config.toml
n_head = 4
activation = "gelu"
init = "normal"
optimizer = "muon_hyperball"
lr_mult_o = 1.08
beta1 = 0.95
lr_head = 0.00469
warmup_steps = 200
MLP neurons of a small language model. Each row is named by its layer, matrix (down: output weights) and neuron, and shows model dimensions 186-313. Each number is 128 + 32 x the weight over its row's rms, rounded and kept within 0 to 255. Numbers have three digits each.
After each neuron's rows is what it responds to, as a language model described it from the Wikipedia text at the highest values.

L8.down1121:172111120145112177149179092096142138165126185131085177144106152105104131154135161195150145126135094128159157107109120184096150216140176116149076173100123109117083155137107118064122139125113106169118120158160123113121149088087129129159132129122086141123147149165119145051132177152089058151104135101176068107189112151103094176140149119030120095086089095094091124075062130139120120096078
Responds to: Cell dividers, dashes, signs and trailing digits right after a number in tables and dates, such as 8 | +21, 7–5, 1|855, 1909-1988.

L7.down1989:226162116082077073171159146085171085086113147148096132146164144115131135134108094099131181173163095094116064081122133071132121117107084108147116145143065180158053110105127122119064125110120116100129162129083127143122081146169143134114105128143140092135087143096152107077130123142102094053131088104205129120113194086111111153122091191133131122118103118098141164111126093138128148121110
Responds to: The second or last part of a number in tables and infoboxes: decimals after the point, score halves after a dash, times (140.52, 28.14%, 25–18, 34:30).

L3.down1563:096120129116113148184077097107095109133121110152128139109178153135136100124156163078120119108136127059122131124222128140099132110156130126122108175195119147104143191163154163069149164128130126125128118144081116157159177155099143088150074112130122090099107121153114079120103108145100118078126118157192129161145129078147112157088181198116127076131144177093146174151095122118133153092128
Responds to: The first token or byte piece right after an opening parenthesis or quote mark, often non-Latin script glosses such as Japanese names (鈴木), Greek (Π), Korean.

L3.down1331:131157107134174173151125114156153118104152134048099125155100110079112120098154145195093147141151152134074097079119095123051133142112136095168125123108100151167145152128077092088121081081161142111157177141060111129182155110121165096171143151076160090120114128094157134189080145147111057186164101165215109089161111135141124132137186136153198120122132121141136118098085116128089117087150
Responds to: Middle or second token inside multi-token proper names of places, people and products, such as Zap-oriz-hzhia, Mississ-aug-a, Blade Runner, Bobby Dodd; occasionally inner pieces of ordinary words like bath-t-ub and vamp-ir-es.

L8.down594:108148197125095173148144099115041126077214108119132164156104149123115135211131099137089189117120148131191175126145058163144129144090154108125120096192161127122171112138174146140090119147159147089134183126153113152125153070093135197108087153161151116130094103057136086093163124103141131118178130161127153095167137118109083184061123177135078152149113138065142066139083111107104104108144
Responds to: Mostly "of" right after an abstract or -ation/-ity noun (quality of, proliferation of, elevation of), plus non-Latin script characters in Japanese, Greek or Arabic names.

L8.down607:104122109055138121159180139090085124125149081154097086117125142114076103164133127165113142123167133122162163143126071181103128175114123118094112124157064134123159112127071135136164132159167142149076157106115174146112107140113137129165113110138098136158085089074089185145156206132077131111130079121096109076173122140160155097099144159099144152136136087173073159129126138105177088138098
Responds to: The last subword or word that completes a multi-token proper name or term, often in tables or lists, such as Jennings, Sefirot, JavaScript, Poindexter.

L7.down1365:120132112127113123161122097114131138091103100135082071132145154141118087135101130109114180156143178126121120183093133116116119141118145106102062077074111183155127116145104141099129138093104088091131194122049135155137141159153144121111101110117118096172172067169095140091162146106117081103115115143121097068195106128103130149120132111140155159143074115162131099108122124124165108160079
Responds to: Second or later word pieces of multi-word proper names and titles, such as Western Maryland, New Dawn, Great Siege, Good Doctor.

L3.down1118:121139155122142133167134104158115191176086159174135092102104137136106150160077113079137086134201139134135142134144142091104080153116127114108171143170177102122160144130144108062106156086141164132108094172158134132171112157150101184123097143089092120137057191085131124157125119095156142124141118156121149141074092188146123077154126143174074103122147093113134096142115124074124141192118
Responds to: Separators and numbers deep inside long rows of numeric statistics tables, such as pipe or semicolon delimiters, score dashes in 14–4, and totals like 573.